From a checkpoint of a small transformer trained on Wikipedia.
Size: 6 heads of 32, MLP 768 GELU, 7.01M parameters.
Architecture: rotary positions, biases, untied embeddings, attention and MLP in parallel.
Training: a variant of Muon for these matrices, 7416 steps.
MLP neurons of a small language model. Each row is named by its layer, matrix (up: input weights) and neuron, and shows model dimensions 0-191. Each number is 500 + 40 x the weight over its row's rms, rounded and kept within 0 to 999. Numbers have three digits each.
Before each neuron's rows, "fires on" lists the tokens most often at its 100 highest values on Wikipedia text that the model never trained on.

fires on: "ing", "s", "r", "t", "d", "ll"
L2.up130:483502483480487505537529451519527447545566474550542479546557510511548458474551522455528461444519473499469553502554489480468487552500547405469485429496452521479467571515522584504526621535505526427447478484467509538515524484518543512548417522497471539496456520482532458496482544483484482392528561482469582485465556523443441506443512527534460506510542536525516524496514485462534477472531404479521391476477507569544524556516504554509530399488539514493480561474518457499472415484446426525533462437502420493477519441494493475522501516460447509509501505439479484438489513513516511581

fires on: "o", "mo", "la", " mo", "A"
L3.up72:484529508531503492478468440523499569556477556511536440516450564470536479486468504568552528565464472461500601439544513521495531481475442461470484468562467449536510445527470472504486446497514481473534536490526588494516412532520571505542536458536515395495573567437576503525587510495494492457484525493503464517518515545591438498476481511437521430516502463501488453546451414494537467456486530450530472484507492471488584537529502539492407523563452477479539575403450530458421486513499498447463525510508482498453526525533518528533481480522526490474453478453485507533464525527456544538

fires on: "F", " m", "%", "va", "o"
L3.up444:489539443527459508490525539476499506466486578528631437445491499519558495504571548462512517467535462490485467458555577568495519493483485474535512474493416453554556533559466504474565574494446535527537471486471552492486464506537495468518502544507484458421515466560532451467424531514442465544527510562460561542478526516577540454496490496491526441576485542498492504557474512528487506464610529524424502467435545441552563561453458474467458453473493513503516473447495544437486527510496460457517501469489507506512602566524456465497491448458460495504500489484545538523505495447564468452

fires on: "ce", "ro"
L3.up0:482514540494416450454418499506465438485463483492606461470455545437454499521519440601470565493417513523494477444508476476535466536517467450518480524472478490543510564548418534468454469466494496537534480438489538495518501525519556477505560463443526494517556525521476582471452499491509486537514458474488404513515508523510533427567499523490506508474543531501467547472524470466551514532523479456511530466602535447499484479480566463589490489562431540547536455548527472513452517527530476512526505475501586519507542550514429485450499469516526391432449525452509530538512474560494533550

fires on: "leg", "f", "up", "ward", "32", "s"
L2.up233:579492488536418492501525516530439419493533468456381474449486547457574543518498555516461544520533533454563524498460476451534412585555505458485522470475500553433463581530506478612523489492508514493507533535469440554499498526506512498473525431500492483553562487515459449488571498519479522453541496526535587447534493501498460480441546543526491511485462498494470470505542466508498520537465448440468525531490519469531562538486509476513455502493447407486530461501484558566501555493435465533459483540520478478424454525501540545465517496527523538529556534572463504472603518515564528498

fires on: "mi", "y", " no", "ar", " most", "it"
L7.up112:547551490543437526446491453432505418513499508527583492512484448555524535494521469564481507445486514546468520570565526482502539513586470528415516462508449424445489510511549517487499503528591473565506512482462467550426507424512477499475501424506483506506558493513516540514533495490450541516413481514508601502510482553493439544430498488450475497627457487393490514530454546521432465499435495604512544479422495473502437478515497485516505538490478546554472479472486471473492459536535510490484555446493540468479452465550489522487519529479507519479483528530502496540492577478546527444

fires on: " Po", " po", "al", "ra", "o"
L2.up561:527484517589525524457484567438556511539514500513500460534543537543547466476505527493487439557497462538399513499513573556510506456509529490514501481466432482483495542536489444539500535555563514527510466546506483489478452537491461470528523514557506520490497501497573479396517492407482516512454468483486538493467489489476490492561481552516448434421517427526466480512537495476558557389480528511521463460526529518546537507532531486449458540565531489468495418498496495451544485549487463469485464463624544468446491485494526495482573555488552555450529456522536540538424520410480416460

fires on: "or", "if", "y", "ight", "ir"
L2.up477:494439478511483485423412555494471495486548467469515552471481451488531527459574554461547516511358449554542499550448467516522481500512515450559499494509546584491571434497492570487482495553472495443542525471518513484525503520509484579505478489463510462480484512534497482441453509542530555443506491520526518486510540464475472454463575528570457559510502495529510471472429407509444502496555446456439481513454471524490494581534529473494480465513448531480513465518487511499482459453505501468472444468623485475561576527479551527506506469502535459549446449540535484501556546438463478589

fires on: "d", "ting", "fe", "ing"
L5.up677:477430477477470463434598544468526488510533493492592418487483504497511458564474518477557492547534480523471580496501420475549458551499528517446437437459556558531524518557504473572517454464484431457451493491525477479537518411485519464533472533475494447500509506506514497516643523510527445578504514467527521537418488513445532541564494569435554555485556516501448502484531496491486553625536533536543464452478519530484482519530511533461536509518474434490474498459465445494490537487563543466502470471493504487477509507424488486486526500496547502448419505466507552567475463481506473485

fires on: " |", " re", "e", " count", " in", "ne"
L9.up60:472463490486547563502484412442552557547539569527532450500483526584521561452508510493493444451525482531552547437493495448552437490571471506548484476568530499560487467485492471507555504466474502496416515485455502497531422521516532515447486469525497451507526501546452468437493448509464521536527406542553469541505502458523493446485549575507445428593499482432529479525486484562481430465481502525498536455438505512504494511574471518509489544509453481499585522399518485483480563603517515579434530534494503516495421473460551479535519553505459522466492506514449478507543483484480485553

fires on: "M", " m", "la"
L2.up294:533453447545449513505544538473543427582487515483512438508445533568528487469533544461470431528537549470496536466471542552455583477518529550481556496466491464469429511530415455453492499480430548499473456553436553433487453565510502539497454531521450455534545503495511443539506495510496493574560505468409522483580462464540581436546480495492502447522488496512540522495475523599469503422484516531519538433488474472455520509450522528477407504513481506569523479524489527530467432575527506466507491493529559547452441512458521510558459448480487446522517569508501521518518480517521532559

fires on: "\n", "-", "id", " and", " O", " C"
L10.up284:475555566469436505521551547526473488559523517490528459599492524486493511546570505519471528562498559515467571503538533517448458537523558487513492519482506539440493518494461492497519477483510367551527532602538465513474445454476473569476511539482480493507474456495502462564478516440513500493503465455465536428481452557476456474573479511534528491487461415524490475476471437490506446431480563512550453508524481520467509546525520464549525480505522603553469458501460450520460510474400468553448500452572460490528569544514406468478565486471487516458457505520555556527562488490465459511

fires on: " E", "e", " In", "E"
L10.up73:475454503558464450503549494512494514525507523631553538542489584452464510435565550480464478425504506424560484475496451473491530471458522525592466544561468537505576485493504552463484541517483491454529414568443568481444528523476526549460531466559467462495467510436475506522490462546535415477424443536486470533498516539456449516499514507413482540553521474480543534475450537501425518490402550513485539524484503495444536450576458518565482516480491488535527560471486541531519490459559533425452471509506526502463543449525540463481500537488515461450519464472521495570509502506527499490

fires on: "al", "at", "d", " part", "if"
L10.up381:555452419495487508438554466489570483530473531520545512459497463496511507481461482500499441576487484526523507511449574489494473532536476463510510570533451544477499482462507513486554567461461474494531551489465495509469497463483577467465515393506514407427543518486459505495475557550503534417480454512461612530491534478505514507532537434537489478452524450540513561483481458549530564560430462485431538473539388495471542474572484464547488485512546473535514553466421523540461543468483486559469562567545569517536487500509573528445511481506469523518512517513438462490467560454495463485

fires on: " do", "s", " Do", "ic", "es", "re"
L10.up669:414485534473447549554454511500510461472539572511559493538483527477560415534458453467438487533442520481514496506509517488526510509575474536512506470545557476475512540509449531476462549563488481569502492514485459520449466472466515522469468490450526500464467483458469470566484497542478501494455454544489447501517479538599493510579464548546517502458609497450437509402524443460503487524416466507546495475559495577516494532481489510483440524471514531504503516490549450523508383512506542439458547496505493481561511464539511529432635524540555543486474570489527426495501473506488455534

fires on: "ed", "d", "ers", "ing", "er"
L9.up83:525496478572465505506391546470500484477471461440560545466452498527507433540552482454500541496477420508496470533530419512468479527483547499446464489513524518509477521515571585560483418482525497467541493489473429473462539432462452547465536549551513534466463512504481506563512491573500462488491488494433538531540493509505517516545551529416484460481517479612508522533544434479513553521482566542502505468542493520562486480510533539529480434551435416490516460554487413568470555568519524460510554481514510526522574513445492489493462473574560449434459491527527493481445509513504456552

fires on: ".", "ur", "ud", "G", "e", "la"
L10.up654:551506522517528500481485492564532563474450471452548529533450487556510448509506428508459498541521504470459467547542500482534553514501614416518514533497442554489489448420450502441510465509431414495584525391475544491466459552528480449475523518522567451491485515469522497455505449500432527571491539511531495568487543510469523494511551500509605537491451557573557507479473532465510508540538469481541458513517486496537545462445476510511471507494483516416488502499567548479573565489484466514525503547491473481489425511537495467503572569515488505450455550579534464438479456503475445455

fires on: "la", "op", "mo", "ph", "li", "me"
L5.up567:515503531519505521493493525556490535547533447563442523497466534511559445491476548488490544574417472450517479530490537487427567496473424491449598545618583434437530437517445489483498546498464436548482572512507479467540514583581486474510491561468504478471523545530506448462555538552521543463515511494519500523497547533467468432504465452495433542425514467501457547507473525524544419546515469429511478475485471510462531464507505477485404472496497486488476521550410576518482522499424515511455469511580555483436497514509521488474505521518568472486480501467524529492462458481499478546

fires on: "e", "E", "il", "ri", "om", "ol"
L2.up508:563500537458513490498524506421518508553463527537580490402511507496533558483521565555504524531533413479446525428473427516480527438525465525475516507539455505480525523463501512525459504445428476503505446543476543467450447514463501557435516520515506507468478545424455395472507470604511507485500464522471491482446486548498531507492479492502476517476428522500461539485518508572473517500476551500539515422492486493444543484525478448595490544438540517504531468552508571478541492560555561538532500457481464547472477474515500523441480474519581474567474516548412563575493526555443564526

fires on: "."
L5.up720:439458517485481461464557503516510543479505556526483475456562532478542522496479532580474478463582540412541532417463384446523475628486586490480521453476511489462471511513495514532543436474485542530502531516464468442568589444498533497463488521484497519551485526469455505465497483509487482506459512504517470456483497491458512477512442491446497460429489515530531532449510460525518468476419421551409462466572516519541533526561495560431503484501479467540463493487416530565565497548551513478509464550544502481498469538466508493492516498582578529476549545458528539525450512545496519551

fires on: "our", ".", "ctor", "ative"
L7.up234:562501457529510475544504500479463442451441513424463508544494498508531512450515475486466462542531550456548508447523497495477427445526559540567480549496551533586528522475499489420484528463560459521512397476534487461542479518497484506512551475474496469438501524454516545446521510571466545502550487557483513464467453505540424469516491486476572507523480532489539422566441459494545484537509453493491499544458492447505505555489564562410461481492452566484488482480517573474491567578558496542522505478455549508527591512404526432451506502542459419544497533465528491478501498586490533478

fires on: " in", " of", "g", "oc", "in", " South"
L9.up273:465466503531527530483552472512469552478511474432507520496516526512546471474529525529484541421572501512470418584505453492556433475520456494545430471523446542541483492475471537526464544552546489600476443521567476535511533486434506440518535551497515532397468503446463535506563512479477466472461482474471472420512516468498517483546535506457539452480576553433517386515463557486431490533565521483464491477460471526518441485547521602487540531494500511508448510497495510502494541501442579465473531453506435499474517533519519468495550537560442542540501475465551491511398461517450474551

fires on: " main", "re", "n", " ca", "me"
L5.up412:499482507562532534486522475468512489536517443500489456528569513528470562528520586464506524511456422479464481491472480553595494481432483523560498499563501451488528503508492524569546476538476456563482467462529494408482497464384466438403506487470410501515502499433545507472483498503473423535531546539458530568473514592476493507530476487543510508393456459547526434541503537502427511522497527492536533494556516479593578520422540503486552524511471473518459507469563509486526553435491502517472521450530472514518459501485508503455503511546539533402556504495515541455508450541467521549

fires on: ".", "s", " 19", "\n"
L5.up325:419473497414429382468469497511514567460460550495476502527533511461496538509457465523488529543541531453497523488427456525563486547494562554450570423529540505484437486487538555518503500486517453491536545455472497483486558471465564535439465468490506446465501513505507451546584522549517457491544495486533450512454518492520456460474499424453565528550504475552570552511551436567470561483537500606442502465520569499544520503501504503440568491521462452507479442536498521498539461504451551421475496505528508489516510527463518463499520483498503485479563499445403525554449515563478555508

fires on: "y", "ver", "us", "ce", "an", "li"
L5.up51:493568555538463489507472490548494455515520557587525474445522508531468528521561471495527465496432476560556466487455484464523495515503517469510461495412479447534514525524503589499460500537468479509545403471543498593561609492480532544493534516515601474572478546515515540418506471452488461496515495435459505458531473521443470501513379557464534474496475393460543452481560491494498487415408539509495463475535534532475501580507521471518550532551488515496450559514516503480487476527468457552471507473448500480514478551501511486465471439484514412507448516457522519512500507519528445535

fires on: "s", " years", "ress", "ad", "ward"
L2.up462:540504545547412516426562493482426519539559439476468476516481588445513494517470512536463500532491426522550463529502512517503551458496453471495562554477521484497540510490498478489539489471525507510416528494480408622497529529476541416425544490454512503462531502532556527461491487578546500499530514479537457556512505530396434477502452547490381514549500478512431519467480490466479489512503489518519432474463570480606536559530453445499519491540514476437491489516480475495545563478479431499533542514534549502492535561422555508493468474515500503446496506543503543502563481490499461448

fires on: "al", "ro", "re", "ad", "ra"
L2.up559:494521497501557542474484410506495487506435539425456488484503455513484548515457586488502425389556485491425453538548474569525498564513552542420452396481514560519465479480483505511468509518532450453478453497517450481462580577517507446492469531503502547511465486556493525484411510464529551500525433558510528436501549532526521473581493490455515555514500539539486490507619522513574520502505467525496395494433477491447512487498495488491532565537497489568534481460552554553490542543488438447485498496512498541507501519501484447544480505447502486439467528475522499495521520537512489411

fires on: " |", " in", " of"
L11.up547:579540513394629537498518502522589503492483445496498557454545493553566535519587484529429492464565462555519487474438461538476399497501487469530537498462464478561454494474452539487483490511481539536478512520487433504524521501423527511456544474483485483406539489564524545543538515395576509469478516495522468484426524466494528488520498531497520390537539446476474526459543479501517512492526472520477462470494445424497498549545524495521540556467519477498487515547474522500504496481526575453495543478458502513538508492551586489503520468487516416536456485502516474513504465470487511617

fires on: "th", "ar", "d", "y", " of"
L9.up15:468497406463484494528535528517517432507526480433512486500546457486511530472506481532513436459565521539469504494477515477512487500549472457528470584463571482540480477466490544516512483511463475457516508479473577540484527446482482520449590468442562434503431526491413569489600462488541535518503552426459502551492539494475493476549533486526510489423467551466470482432524524477505509531518467489532505428461426460486574493472503540472509487451505497446508506423483487448501532509487524557623516574535492438497502498499467523518492489564403579467419529435517465458510484453482459425

fires on: "t", "ly", "d", "if", "now", "f"
L9.up199:513508557549533431572430427603526466469478471484438506449537443526503559558477533445512502547548498515504545547454542463526465455550529528420499477560473505550473515477474569446485569432369385493545498497525564458530497434531555527477500492504523485495481469517516442474521483546470566532468522567473588473512474494499501463494539502519440500523484532532515544469463570570488496496484448505495512456487473460464560432503409532502518471462508492488565515458465531525494521500510501567487548504522524523463513543479464530492504520481513560560495502463531517464540502496418479425

fires on: ".", "′", "_{", "-"
L11.up654:496477542396501537571453503510519524512442484551476481504507518464551493559488519517525513493515482528471494484486445478478487545518475475452470557541407547553449464472561442493490512491532477574514522451484472470503492487498501551505546480633609465521441466454471441425538470469456472541513545471479537541484545504461577449461484430522622474532550537530491498503554567497563429533456549542530486489518458463487490464454541505517492518514512481457549508527492455468579462509497564454453510520582461494467513412519534457436523482455500480521518547534489531458533478500476465436

fires on: "ce", "con", "re", "lic", "ec", "ic"
L3.up286:479487521487525427516480534563576470507547457560507483481511535466541452521496468531535573454493515575534475516484487505487454518588398510517508567504524529536539538502470487470493480442515516516490492431518530539530427468452537494569466465488516475536501530428429529442537531476475478511549522467485516456558474487522523488544495490428512443520575516527466515398454473493460491462470513498605526524498514417507486533469578457440534462485539473526497513591511488566490566512462446462450465527540530485526535545530482472457507446460523396409475520554522490443511425487554460507

fires on: "it", "ry", "per", "amp", " under", "ult"
L2.up273:571535512484548494455536457437478425560473552489457540528503520479468402462471438503459469480479493451457459502519495514538503573537476431538516496542579476545524484517507541600431397550499510573503543532612538491507521559492511500506494510542544506490477520596466505513503547433525523513521425484456513546535514525462498538540534512529450505496602515437472483462502529495498551513505421481489437508464504530597507487458475459479476532469504498561486539494442471576507475469531582424498497503507514470514389503486541516494491515449484556511423518466476535499543506474487512497

fires on: "o", "p", "mon", "ro", "ta", "d"
L3.up685:486482513508491456506528549495499489445558556511537520547466474461480510492560429443438607508482497545462504453548548467486614514550499491538461468571508461506525500513435548452498542495492534487467524472509457496511462459488509492541549506543505549502495460495571481406468490471519501477486451509518527524443551444511491450497485525444483451514586509519479500496477521525480480476507488555428477503548484495477501473477480460588542460535471447495499445493596484475458534531502509540538500532509511550459567436486423398518542489569618407526411524511509494501516481536421535573

fires on: "p", "ri", " in", "mo", "ni", "s"
L10.up641:516468602476481491470482521597501498458515492507498582470559486474456528519417504498485549520530528468524490520546551591553468531490542487468570480513498482506396465491469532490419499478487516483507485498473541510478514535418553506549482456498429531512457486410512479512418517499478469605599550438512470503529505459483596468483513487484486456469516507447477492583446470478512498533463476588560502429466503497456501537587536497469585471500519488543459527476489452532516556471528491538484444510486470480440470489545536516457410570511533468506448484482535477528452469501549509499

fires on: "our", "p", "per", "amp", "ol", "red"
L3.up636:517530493493526500472544544401432509488460555504493547501491568373475545486555424490517471482477516478485557456544541500519532545450495464565477516510508551543517473527486507510504406476479487468566538502564430519497477473490479438589559493431550557495478473462583545502539498541522460500507450506520507567517500554521456517560448435499567490505512485488507455448472551465505517470490463496528545443539517457495562495511505453465448441481533523453557446507547531544492484487453608443595440464526514431476438456541479459507435529475467539489470536501515474528542485488546497475

fires on: " in", "e", "ation", "il", " In"
L3.up41:528456490442482512525476434503517519516533473506601451473536459579508513520575530526499509514556426498527497481560494439521432532510483419520411539541479575494551464515544498481566473511469558491487500506487549537515399471501480518499546513568465473506524544506516489482491522487563506534490440504420466502473548416481493541557505497495502524440508547505451444462516525572486440501455528530395516457517503549518487466598489500463505505584562552483540492479468507556461502464460461488519514519470440543453472534496533517509440561466409512471447452453525465577532462531440476460

fires on: "b", "y", "d", "g"
L5.up765:455486498524493467575470481475573456548470423508536532550552470489579494498513514516544533512469534462600537447470486499514501566547440503500546488450478481476536482479484514526540433569546436487443488520541431473545492473429489524467473547461586519473556498491502490454496470450520459542502499488564496532494479569478556545470530572565532535453547475499516546488550471476540495471532434432473533509509496462535468523556492516487493429491463432470486510429481451511449509493544415559476473541527539522498500534482435455506574431533443451526455549486523512501473509388468437567

fires on: "y", "or", "ri", "ro", "ra", "an"
L2.up633:573499435552516520506451519525501417528527500424469552507498492561465502537483494496565537436439551531504507537472453541483531438500448534522538483423484530539546471506489477483494462518524432574429490477441531516461549437479477572458511495536524459478471515500584508423485585488494528507550491551557473466439462492411562491541534493477435506529521438448516481548532398481441487561537485582512499467532543491531499549477488487498529455485493535430533469493469497502498517520507487428482429461566491445561495534510498482514478488528556458502476429517467417533518587506507442536

fires on: " Po", "o", "pe", "ra", "me"
L3.up754:501538475535460555500474512504474566503488433459477435539561495494476479527508510454424544548492463567540461525485546517506522505504522543473490470510497446524502495531487570505509559478530463549434510504463528479508433594515529515488472508504575507541419518533512504454444526446575474436465532506481530548477508560536519481551477570422378544491510514458491581450539545497454529462546473525500393439512463544515488519490463395473513544531495493469463460496518460454545483511558425549494465584517435522458519481507463511503520498488436510491505493561437570495514561448470439522

fires on: "d", "ir", "fe", "ber", "mi"
L5.up199:529541522530472506474461519478569514517541562491547508423480406519507452539488484473466476528476503540447518486549499517445453582540488497526535440485500548491472483437487544449491473487538466510459459465457492493448470470541603474507441509478478445478522501458532474465503528521570474489498470479457408548489471456548548549575444534486593518521534495548369547485461580508529536522553463441477514505458553516467467531462471506532500501512497485499532460425472426466477485523543424486499480521570442529494539493465489453526522558570537570514502514495491554500441500600489577501

fires on: "e", "s", "re", "ri", "q", "z"
L5.up392:553427563414515431543468499517550512593450536504523519474482567530550503547511570527488505536483436441506512454556499473423526450515457499532502508603452536450506558474486493490568499469440520459436520580455506480450516494528519483487434535546463528533417465497440496516437457499452439487486441478542555466504487507473515439474526529550495492422456431493500532474523459502518535456472573478453508519419483487549590500500486500557533535549539548486517537522451448476530518418474516472471535575515571515495466479516493461527499577501446549521499506565513514486534515542488498520

fires on: "re", "ing", "ed", "s", "ad", "a"
L2.up635:542445495507537432524489420501445533523571482480486469497503535551408520466513533569549460464542533524521507515532531536456528463492527500505490466484488570493481483535486473485484493507494521573454487475429519417449503499551440548450506524468468567507538400460517542496478535444531493520489497522540540523517488556487496516500484536477554579496513530559528443563514490425596454543516476562511408523430550505421554602470533479469505523551482444497513428453524521483447564539509467488447499484569511468513486425467430520438480494468482544474458571463486488468454509515473497566

fires on: "re", "m", "ar", "a", "us"
L3.up748:503460476551478548517386517494535517498516471482538498469526577442517430484450485475477438525567524532492420512494480492476515548456527498472502526573528551538436472537519480504494488501507513481501499469528524444431584522486471485451492511453519451595516505474504500444576427444506530505487481415515511488528509560457507549495461490489523553468535479461453490502502478532518525517545552411509491540453493476492527459511502429486413522604490485506425573492588561479488454478585513490524450491568506461546566561472476492499447565515454446524443500522573489487469513468568465561

fires on: " be", "t", "le", " and", "y", " by"
L10.up62:464419563527578534479455512486550497484387527537503552462487533488506424502576466483550515409490507499524511463546453519591479509546516516495503480547547500540438500535565500515367454506445535511484507477504446593461528529457499482542512438489488491528522431431504477521538503465513437463430530574440524594553536543613564481494537523485477536521534518549506547548469496501449515504473518564535452534523457511446505453477520518485516478517482534494522512485445488496524450483474494550536515539487424476501512518487433535499523551527471536532501534455518556470453569476476498506

fires on: ".", "t", "ent", " (", " Sp"
L11.up536:424500494443474560550488584489512510479523524501430529484500557472429542484541434446527496509555450518470508466507552523488413475483478462558499569473493485567539500448541512466475506452461541485510472503531491465554451535492503545539458502507603436483472576518460470475481450406460417512557531542488525500519504551512513445498542483506480459556525534493521519578490459485484470493508431531498506403457533474480495517486535566570505496536527514445554473465530432486487501579496507402495511528480482491503551501545532418409542559537467525546497562496552524482495538487493408479

fires on: "at", "t", " at", "ist", "y", "ed"
L3.up483:446478496580584571510529512445572523523402426493496498504519504488476487499500480497442502470467582498496540495516522521488531511475546497439514457487511501507498431545503560539507495465508572516425477465449476462458518513465488571547527423499514538564517486425523477492445488504511508501562574432395548475447528466557472477493513515403487530480540486498567482438568485502445508529500427549509464505480505550602500588522500538516503516509457508499505520526487482512484497525511557463477492479477438473571483450585459544438491520520465553495484552410491435423512533519487475542

fires on: ".", "°"
L11.up662:558496448433490513549555468499497480466524503432448471523488536566524519523458478481541521526536463525465466517490452505511506534520501486476415494461403478546493483494543612446526492476557539488536548519482411525512452563532491385488525426476548494412442549526505451438508448477463566529494484520493402509577513498495497509503511482576540463543521556532521538447527572487529417488530506509457493471482551515557497482444516577518509498522517530521496427581464477487460523490485510451499572480511474507534486489517578470464557532520529538495437555469514523445460434566510492513

fires on: " co", "go", " re", " to", "re", " can"
L11.up485:444552474489577538429453575526530578464510556478479529534518405509470514472494534493529457492486518540504468552504492508530465560536387505505560531535509460468478523495439554478569513476530560460457564471462509475542505557469517532502494524458515435449496497520531492489555571503491381542533494477510560471464522575509517491513527527504501503429526476507424493541462462475450524507512378493530463522515436549485486465498500550487464477504474457492469503522489468482476512458499486512485510583496456467486561610450520471519554476582510441491452467467482506530431516540455505602

fires on: " La", " la", " ma", " h", " co", "la"
L10.up517:530490494471421462495467500545525465507543540457514500591509514536535490523545531479550464459485490500512546528468585467442548456600431509496511517504444570522523483570504504435505529504481597472463540550540518453504493477506480520483502438489505539478524516469505476545583515474477475541535522514546490469530490492462460457473500474513544471561497508568550422552504529560523497546499495522500445457480476511433534530535460547414438557521490457509393444552457443475468477480542451541533503497515504484487488488536486459581473475500430428413503500395562498598521553503545504524

fires on: "---|---|---|---|", " re", " co", "co", " a", " b"
L11.up481:447550473475540555495403498497499589470449492491475507493558516552567520558513477485576577466463453484472512517527539454491492497452466410503502528439527557504508490541513546494561491558524524466537483500500545538566480465509506536494464422437524454531491526509515530411579541454507473458552412474518498427519572479510480486490551478511523450463486474456461507503506462429542457514444487495500517565495443543544506500568480539453463492543576509494479433458554519455489488468461586452500471523531494463497472537453548431515514527573449428466434533416501515507493515556466506527

fires on: ".", "-", ":", " |", "e"
L11.up332:578440524500440454491480493552486513527428402476498492467475485554530530546443489500511514485506567503441565562544483411557516420511498445445523514548494543513512473475405557501545538524466488511490591556538500509496493540441444524467469490548554496484554487507478505482496546405454515503482475496411484537584477476436463492562481536525526515504482469511410572464562562561530481500549458503448467513489475555527534498478523503534484559514470566516481431521500449460440515419518499488547502479444457464494518499460570515534541527522469489441491551512495488493524498551455569537

fires on: "t", "au", "ing", "ar", "d", "y"
L7.up143:540566523519489481594534515530500500549552518506522438569558536499550498540449507477517461500543552485560492512475508370497435561536452530434579534430485493476459536515495518520552507506455461460532464485477507499472513477490476450520542558499555478516439564497463432490549555470429535489530521538489492482543502514468500537547602528479510541463504469486477550530446467500522507531472504463539504483533607518482528538504461463474427439525502545465516520475503499449509491513409434554501444510503456468518529469535457427533527576494447546463467499443597479478490480404450489504

fires on: "le", "mi", "se", "f", "mer", "fe"
L7.up475:502543515529548526466434501527481471525533496551447496516502428430466454588469503592501539517520484530494551410494470585540535484473557492538481498560535483505557561494478471507448472479475430514469505504433530493538479526539484474445473524444543446508559542503526484481487542512504514558503444502520487513521512449519537552556488550492503506465498491521438574458493521513483537533395483498439529455486511467559473470547521456496424495452552488449497508562507447447498590564509517469501437536566524496545468514445578481442448543535494565453423468432436549519429457485476534522

fires on: "en", "ir", "un", "i", ")", "ef"
L9.up226:500502466494485452518502463444431466505467489474537572455484560479560511494555456570479525514505472467522477474520477526567528421471508479484504522499476617475539582420507541535527541514463563494549519510541502482476494607540435567480509485556448525441465488465458495452479499497446527523464494547457510579500422510465426470547457499475497570492559455474497526491453565560472499570552483558501498525526439488527427472536464487500552535503487484481499508512516502444450461456524484533518559528543535488457473516502472477556466500390555427496472451468534494539425562502452502440

fires on: "re", " Po", "po"
L2.up410:466494457557441549493497537486511504488513492576531467514466624408520475500499536533514500544465433578472498458484496569521539555476438576499514520550476480560491464458531447595502504500447488479516520481491528487550497504461505523452501460518443470525507568532452486437500472416526538553470497524514502520467499572456479521548501481595490531395483492550477482554477456500511544587576527466510511502518524478518481522461490451433444514538491513505470485419435504538479550507529468478456461441594522397477500508548477538479516517495505460555488522559538554452535484452492500563

fires on: "mp", "ing", "gg", "an", "or", "n"
L7.up341:536465477523476534470547493477533439566478497477486472437451504490492481450449569509472477522504411455532573471497477447547487529469491504424494519461464582528493459482526525536525508432410451448456437501554459508461503440462523531481575582478517478553509469525517431544511546514471475484483554511518469482522492522507483403529519490451577573539472533479539546508516468470483456485481500493501489571509456499522421526503584475515511574462469490479532526471458474471561512458486526430593546497467571557530523444441526538545534481472573566536481473527549522505423570504522496551

fires on: "ed", "d", "ted", "ven", "ing", "ver"
L11.up73:473451475540490485556485454518475470469472579469521529528487497515478434474495537625482573476528538519416505521477561463520442520510454469518493459521540496507481512541483509449470440481559515467521544515487510367497580495499459498514486523522471573516481524528526498535478499480551507469496513526410532485601514482472589458510578572526466403490561501565563501475528485435547505559476524496442508425526451516538488483540475495500514507518493468445387525531540478541489534561489468485524497495543558449502560544499544513499531520442523504447471483435514437498475450509511460568

fires on: ".", " |", " −", ",", "°", " $"
L10.up128:488439516404499499446542484474504491467473506562409547496529501534535515576443427482471506513515446468447543506498547430493491509500478482527485411491449468555593502475645494523587430534478573531529563551466467468441536506467510483476441485522472449524436456470465553494485467455474542573491532461515547518499528540447516526527513485522492449430513478518524538411505508445522535497493494527496517445502510481540479482513537545528515562454440446489502558490532530532527540449436523439478522472519467553505483492586516484534529499477461506516457580425490554463538503488541517488